config.yaml
num_hidden_layers: 10
hidden_size: 384
num_attention_heads: 3
num_key_value_heads: 3
head_dim: 128
intermediate_size: 1536
vocab_size: 4096
hidden_act: "gelu"
norm: "layernorm"
norm_place: "pre"
norm_eps: 1e-05
positions: "learned"
qk_norm: false
attn_scale: 0.0884
bias: "none"
tie_word_embeddings: true
parallel_block: false
extras: ["capped logits"]
init: "uniform"
init_std_qkv: 0.0201
init_std_o: 0.0201
init_std_up: 0.0201
init_std_down: 0.0101
optimizer: "adamw"
learning_rate: 0.00118
lr_mult_qkv: 0.7
beta1: 0.9
beta2: 0.99
lr_head: 0.00858
max_grad_norm: 1.0
warmup_steps: 433
schedule: "wsd"
decay_fraction: 1.0
decay_shape: "linear"
final_lr_fraction: 0.0
batch_tokens: 131072
max_seq_len: 512
doc_mask: true
train_tokens: 507900000
max_steps: 3875
dataset: "wikipedia_en"
MLP neurons of a small language model. Each row is named by its layer, matrix (up: input weights; down: output weights) and neuron, and shows model dimensions 160-255. Each number is 128 + 32 x the weight over its row's rms, rounded and kept within 0 to 255. Numbers have three digits each.
After each neuron's rows, "fires after" lists the tokens most often just before its 100 highest values on Wikipedia text that the model never trained on. A number after a token or word is its count.

L4.up567:115172137177113133074110137093093114102141106101168131105112108171096187137130123155127159156114130105110092114142100173131137075070121103076108154101163135105145125123189094127087107042070130137125101174182132135151108210133147108135115179113162152089112104045137147132086115098107126124
L4.down567:143131066102175115115125120145125135170113119134153086169114143095147146178132079151108081126107148142127133082107074105155140102105136117139139126104086139119164189126145095133125075142153101133161147127117138120102147121161161126085126157162103156164120146115082118145142104195110096171
fires after: " G" 20, " B" 11, " k" 10, " b" 10, " K" 8, " T" 6

L4.up1200:122131166168077105105089098097148143087075107101123107142143092083061174167128113198135100155111139129075146158158125139124084120127128080125135121128109161109122139128118105125126128147140151170157097148098157112113136098128145161107080136187181103076102154071111159136103134053104067113
L4.down1200:117111128169114097099108166113118097059109077128142162110096136036146127162174124136096148107123088172101143114125093077124129115149125110091109100170112125172088142107170096135117107087175126136088147097144144089103143141088164136099134151126183141155104121138168162196099139134162147168
fires after: " M" 15, "h" 11, " H" 9, "am" 7, "m" 7, "ar" 5

L7.up1313:112125123145098085019144136138140129117091147124121080096120164139137170174129081161103110151118140148115107133115126191152197129111085137061110138136109171123116121132120065157087068122067104141067154145090147131155141151137125135152098142080142142086146163149148124079099137129132088159
L7.down1313:135100112141114109144082049131125123163137117155150120160168153119139108164104152145145087084139119155139121146130083142089103164138096150166142138132127125112115098102115146152108170120109097113112079098138118120149135125099142129147162135167101167139139138148111149192079171152125166109
fires after: " B" 25, " G" 14, " w" 9, " b" 6, " –" 6

L6.up575:129124132120096068112140081098139139107123138165134102145118173115145151133179107165143107113176100153105130109112101150056146157080159129166062132143163136111123114093080133082107063083100107142125056123138138150118184138165088150104170132105112148133142112119114137084099063129039120164
L6.down575:083134175161109087178120156116099181172102103152130127137134131182091142140065136133102105122154108092144111151121090115121151124165069109142131091156106119138071140190153146139116114097129142131159107113118067132057146156125077058164093103102133100145152118163103118186151059118131125105
fires after: " d" 12, "d" 10, " D" 9, " a" 7, " an" 6, "D" 6

L4.up883:092171183081134104101134159174135164065078154115114058130102093186083101130173169086114093145143172139159112145096102146131137135067161152132083124137164166131045152134142099105102133130118086099113096155125160138146149119146170169112157113161119088114101165121177166195119089105151095142
L4.down883:147118118241142073097148129132120145098142169100112134115101172138096129157078157135058122155102113149197155098189104155139108163105081145053133099086094130157126082104119093118148112155127127132136172147127185076122147128135049139075139180143092139167109154106174107072140144126151128152
fires after: " P" 30, " p" 11, "un" 6, " pop" 6, " C" 6

L4.up1484:108123140120108129087066136147170103129078080106114092130109049131156114152119168167131140126116157163124154126116085106138165148149115104128127098072160129144113122144121142143049174138152159144143127120132164116136126139141101088198104055159147131097106161126147181166151153062135094130
L4.down1484:111115152186128137088127123138141123104127178165097147026111156113123101022119140099096126137158099151084083134083088181121135156126090095137116131170146126102092147097108151104223120137132094128102168175141088194150160085126130105165135098118148167162176164162062145071124096119149136098
fires after: " the" 34, " The" 19, "The" 5

L7.up284:099140121117101232147143152140115117175110147100126144113125101111080105166099087155127099166136209179077122166176147138171132135113102085167081116116167206199054098104109092121070122138093117160098093122135122176103082114148122096120135123089157146109143133109128092139094079083114114138
L7.down284:098192068106095107114150120152149101112138109159143067162164083115098184085091126072071180119138126155132111134144107094088101143097147093136156137144119100168120086138151120097109101137093185185151112133151160223077173108047132074075104130092154148162109174101119119092101156187171113147
fires after: " B" 36, " b" 9, " (b" 9, "B" 5, "ab" 5, "umb" 4

L4.up819:047135136159121080144153064117079139118065089110100117147155149117101181138114099089080074152072144150105150133193139213115163088111148092125130131143092167119122099140134122173109150139120078157102108125099129129156142106159125101154064068087144145075131161126170126121110168092109131173
L4.down819:173126089157102127138151143157079074092192130136129130121088090096070136161154175063124108079145164206182166154134109129088132166150126125123134177066111089110146129124145138113142180112179122104121158120134112111101171166091114128116151137089122139108111153185196145086152091130061164106
fires after: " H" 35, " h" 14, "h" 8, "H" 7, " b" 7, " k" 4

L4.up20:111145160152097162109194151130087145171121096201049097134106174181108147177200097087146145121142075166147140166122135124102163100161138112073090128129111144136126139174136165046127137146109117128116058110086097103165134133123142084162126089173123131070087159127039129149132150123110146185
L4.down20:167132101143098085113110083058144129083158148115127120102133136146070118185147145207083124110128091128137194114075135104098075178134131116117145102114122113089123130180118126151089175103191089129170110133170167111084129094224155087164065110114136111108160139129122152161135169129163135164
fires after: " the" 22, " one" 9, " found" 8, "en" 6, " an" 6

L4.up964:096130127078145116180143134161104136044114158110249135085128084111124114117154124178139128145149143152128112108095088155194165056038168111099051068142135170172137138064137156173123131091109168118117107116105131143062105085149192099191139097136175079128177142145128168179085133083139193129
L4.down964:176140087118164117129096142140133115148171112104092112116143162163147076113127131163077103131132144090139162140098119161144091111111111175143117157106142103124077024138126132090166147106113082067121189136170092148136181168125150118150171217131113096097107106089121113135208136074135146126
fires after: "ag" 12, " Total" 11, " Med" 10, " Sal" 7, "or" 6, " Gold" 5

L7.up521:031148142088132141099111126146116141146120153153131103169095134107138144162139074105135116110079151072097110147142105220105152163106086103115129109126093110065112136164117050155081089175159097168151150165160165096146115121138142121120162163114174109125108109145188149099103067085096130137
L7.down521:190089125197060088145147188052180163097140138106131073081078112160112146113155146086133108118118204134093135138068213148089149143140180181091096088121166207124145112121140079059141194149129121112111107139136179125135119150115157144181084147089123183132122165143134115076106107135133104134
fires after: " K" 22, "y" 7, " k" 7, "yd" 5, "k" 5, " H" 5

L7.up607:108136119049101137107148154171074139118144146117107125161170085119175128138095134156125174146151079100135107123168124162113150093147102164181141135155102111181170128182107090090179115146134100109057108165116152147186166105133118118088116129122178107114109131056101121074121119125134091070
L7.down607:158200096141110105137145105041140145104129143107152094119100166133136168138147119127110187132092148144131139187146138094161088140182133162113151109125101152134201122117138100099160088148147148065166135106149167188141115165153158100115143075077123115126161116158157098146111130128092124136
fires after: "\n" 23, "-" 11, "ver" 6, "i-" 5, " " 5

L6.up948:110132134121113196167132169140153153140078111182104083147146165107186184125129130156157139100137159129076170138103133136094199147120099096113128147096088141051132082206094056167082128170113115144099177169138093102126137116147170115133212081119139161070085114179065112105093103116098172125
L6.down948:118123088115161107160093141129163088160162205142217060099136089134114151165119114136134142167114124103103108142119152137094070139101084106122052144120083107124163131058141081141175151085149078167144140088133127195179132095148109099141169132140098110146124106137088206198121120138186119137
fires after: " the" 45, "st" 5, "eth" 5, " D" 5, "==" 4

L4.up351:117186176089091142095119100151110114119084128146186122143125059094150160151154135130055151124087130089097134159142088112138127040152152081166132173076043187095114150128133140143054105064141079134153161137194101129138157153161133119104120149151162102109153116136185185132120108175170117123
L4.down351:107129123121136169107074169127142110120106103114111155110171094129127175142074074138176114131174088136127103130088144061112153137142192110145096137119103140117152121121178128157091110131101136164094109101094127108102104126058114167127105167107103130161121088152150120160181082085096143144
fires after: " O" 22, " N" 10, " University" 10, "g" 9, "As" 5

L6.up416:095166145135117109176167140122158116140101116138080129063109192112080117169118084097133088136130127164077137074100141088104128075198123141176084111120123130155125100158130123037132150158117082167085169169178191123131113166161162151145127092105109132125106102145138148096137139095097124118
L6.down416:109141073101030170180082131031174109114144188085110071152155143118146151216046194108141094102127121096138096132173167121163072138129130173094102171108114119107122104132059138085175161119152113121176169135153085055112177109138136124083127128067117131132176072076163121162117106129130107126
fires after: " to" 45, " can" 9, " would" 6, " will" 6, " not" 4

L4.up738:102181127132065104129043145121134132096089085105120128130098134127185081170087122090098149195187175154090084108108103146122185112157099146089140132088114113117118086118160158118181089101122127143068168156124174132125050127170131149194157137051111135103171147113153134075144122108123124103
L4.down738:140097157128144098109099128106197093124138143080122147047195149110137138068125107167198131062128176091144117150099155115162146109086144119177182113151138115193095113110116102088140179106152078125148122137183129098150144119134088111118120119122145146125037110099107139120095127126135131106
fires after: " had" 24, " s" 11, " has" 6, " with" 6, " to" 6, " in" 5

L4.up643:080118148160097172080136107136107111167074153156151047122112089134110171131152135118130136117104154117144161130142107149181165150118131111101119101152145111124157166159090098191102199196097141145162124150125133152130136136111097143120156122203107124110070167173169137134182109138157147104
L4.down643:124170085130131130123097119103153142110118129142170159101150107122134140120133186191111164146131062079152152171142200099125080143136144136066137164172088139161120136148179128136116114112167068157138110140113096147188112089141112111168164141078079175124088150058117124098128154071097161150
fires after: " the" 48, "ic" 11, "ian" 4

L4.up239:101148102130153135120149147151066121190151171153137141094133137133118170147128098124101076164139127104096131090119124160129136075140142101115072132107106151121120099199130108085190088085147123120127097136153106186165130154162195137092066051099163119109182144107150144155086142188165149155
L4.down239:142112188092089105082094137095140165088130164107160141142153153155093119147112063121105085120169089129154100166090109150099133140069128150107146149079124143115136111127108105168156132139136084150133140086125073146113123172162167144122106093129142136134112140165138144135098140146154117136
fires after: " N" 23, " G" 13, " T" 10, " W" 7, " one" 6, " I" 5

L7.up281:115135167175096164084179121121115142119106076175205103043159161111181151173116114137095127141106103128110164120170072145143196147164139117110109126090124139186150104142138133197109079171087072177131101131156151123149153135180111132141028125128150116131141151093192119197100112120125106170
L7.down281:172090047127068158116076103124193080230132121107153154177103144100176147142183170085072149163102091156172154143149129089144115149172100095132095168150091128124148096114113136163107164121127201130220105120159137112132138143113144151127065078163151082112101073075150122128120118127083090157
fires after: " O" 19, " T" 10, " N" 9, " d" 8, " t" 6, " o" 5

L6.up519:111106102088070093095165131101095158087115131176084176136189185110085108137131075140143127114069109192147150131124097142098165127117104098098121208173139132142179122152092134126096118154120110122117079155069070104150165104169155109128107142100160119122152152098112154075102097138096180122
L6.down519:114101181112122100173139099104185049119156090127089165139152077095059148057111149155118148109110159135093097091142129164139128165132137154053119104172122165094088116147162115127075123163115145161078166140109161129191153106080143116177111175111117155121132129177113205172124137144154126173
fires after: " D" 18, "D" 10, " V" 10, "d" 8, "in" 6, "ad" 5

L4.up1215:113174131090115091175103103044159098167127163084132072106154106159102118145150174112148111141149163159129162106145169088116135081108098092133073160140164130128143122097137127060122155130106101180112137182106173106143137127191125075118124158061138159116172084129079156160097130076117179150
L4.down1215:124132080118147133160077140068144114151175190084152126121107146109100130219171207104107105099123083165166190074146152096101101135150107063135089110133127158145102110103154109146143142103124081153128155199150116132112111143175109114145095168101128121126106103168065126167110109130098099173
fires after: " to" 48, " can" 4

L4.up415:136143116034087149088183151126095128140160126103137114139121169115107130131094118169167143150179070112090109085172107145101147125110132123131113168131146161153092117147139117085125118115113129184160109191143104139151138140205122090130090092154125162120103137103110111134062104114131201197
L4.down415:104103174145051057122143124108126185164106045227163107156169133167121152096078072122024145148173156094101123134141122106141140077138142164165195101129129115152148132138116099079139094147097127104135046138144145184155111112114132099081103102097154115112125065130145089159151123126112110174
fires after: " an" 23, " I" 17, " An" 16, " a" 7, " A" 7, " E" 6

L7.up432:093151163171093149157108135096153121126087193105144122193137140067133104141111109162113125181144101139043118148132153138143127097083095111111110089114111145200148071136148127084140136128151051142106149122128116175159132136167208101111139050073160077085096156094156137137117145121143150163
L7.down432:129046157126089169133134061175125164080114156157052129161116096136090159125137123049132109130207142102196077097122108127136117150177149109147088072137128149129151141128121142051151163133146083117116072166120181099197120062100107146151109152149165187143111184112139123115130142128138097169
fires after: " G" 22, " B" 12, " at" 7, "B" 6, " by" 4

L6.up1180:111156128173121169117161129138119153210120167124123117154148108156095201138144082099183125178098169084088155086116094111119183153163170095161100064097142147107098117060043080086106122114122164136172076088107106126101128137108158109105118128189086065095091171136179125146069153152144130149
L6.down1180:183156138125150170144139117189134093091140132163112111122124119106069134158080128152086138133168081135138090044102122097171126165155150079124130160137151111122153153082159121124101142113135041099129137156133085126134145170132132170162152118106193152106119117143143091165136090076145119189
fires after: " the" 21, "L" 9, " N" 6, "n" 6, "en" 4, " one" 4

L4.up190:092152131120129165080088199095134147128073096135140145154142135106085136184057104106141097125112115168110156105161068097131144154150093058056126078102114136097131091174115115125094142125116137167158186124124179166152091098152158076110076124141119169089145136079125131163110081121130161128
L4.down190:147125159104102137038171174099137163135152096105134103141166104100160175110160132124135182142170117115131118185137181144146139126110129164158061089170131160134111157071136127136168140097092128122092164112139146141087131116137138111178077113158124118104126087131133147073141115107154134163
fires after: " the" 24, "t" 7, " cont" 6, " St" 5, "st" 4, " The" 4

L4.up814:131162156110071094132116095120062101150093108125115113130177140119139109148150106213114145098176123170125117143137040146134094087058134138168119178169092190131151196203141135148057093135100153133128055164199131127141138151184123056101112165135117094099134162137033143127085100139122110135
L4.down814:137154118102149155142173111021145144128112168193125094171163076135128165117179154115142120154162153103151124183200117105090127088182100132124117122132149091103148100103147118169108112094087091130193158054125148166156176148130148117158027101127186171156128081126118132099150145095137130175
fires after: " D" 20, " An" 16, " V" 12, " an" 5

L7.up645:112122126134139143089117139176149117131089143119124126116134098139182164145113125136127093135141128113093105160108142104196098101133120218160137098166149108147153177156115113156094117118127111133051069144174097189060167088110115144132092119104172122081109168171123129082167095131094164083
L7.down645:174197135135134140111159135157160158160047131111135077087117149134200160122124124094129134207154159106109138137170153139136116159146064138127129136143110145193115149123182114161190130131141199117101086132158125147128142104148168144160119185113037099121170115147117054105118039092118164139
fires after: "\n" 29, "-" 12, " \"" 7, "," 7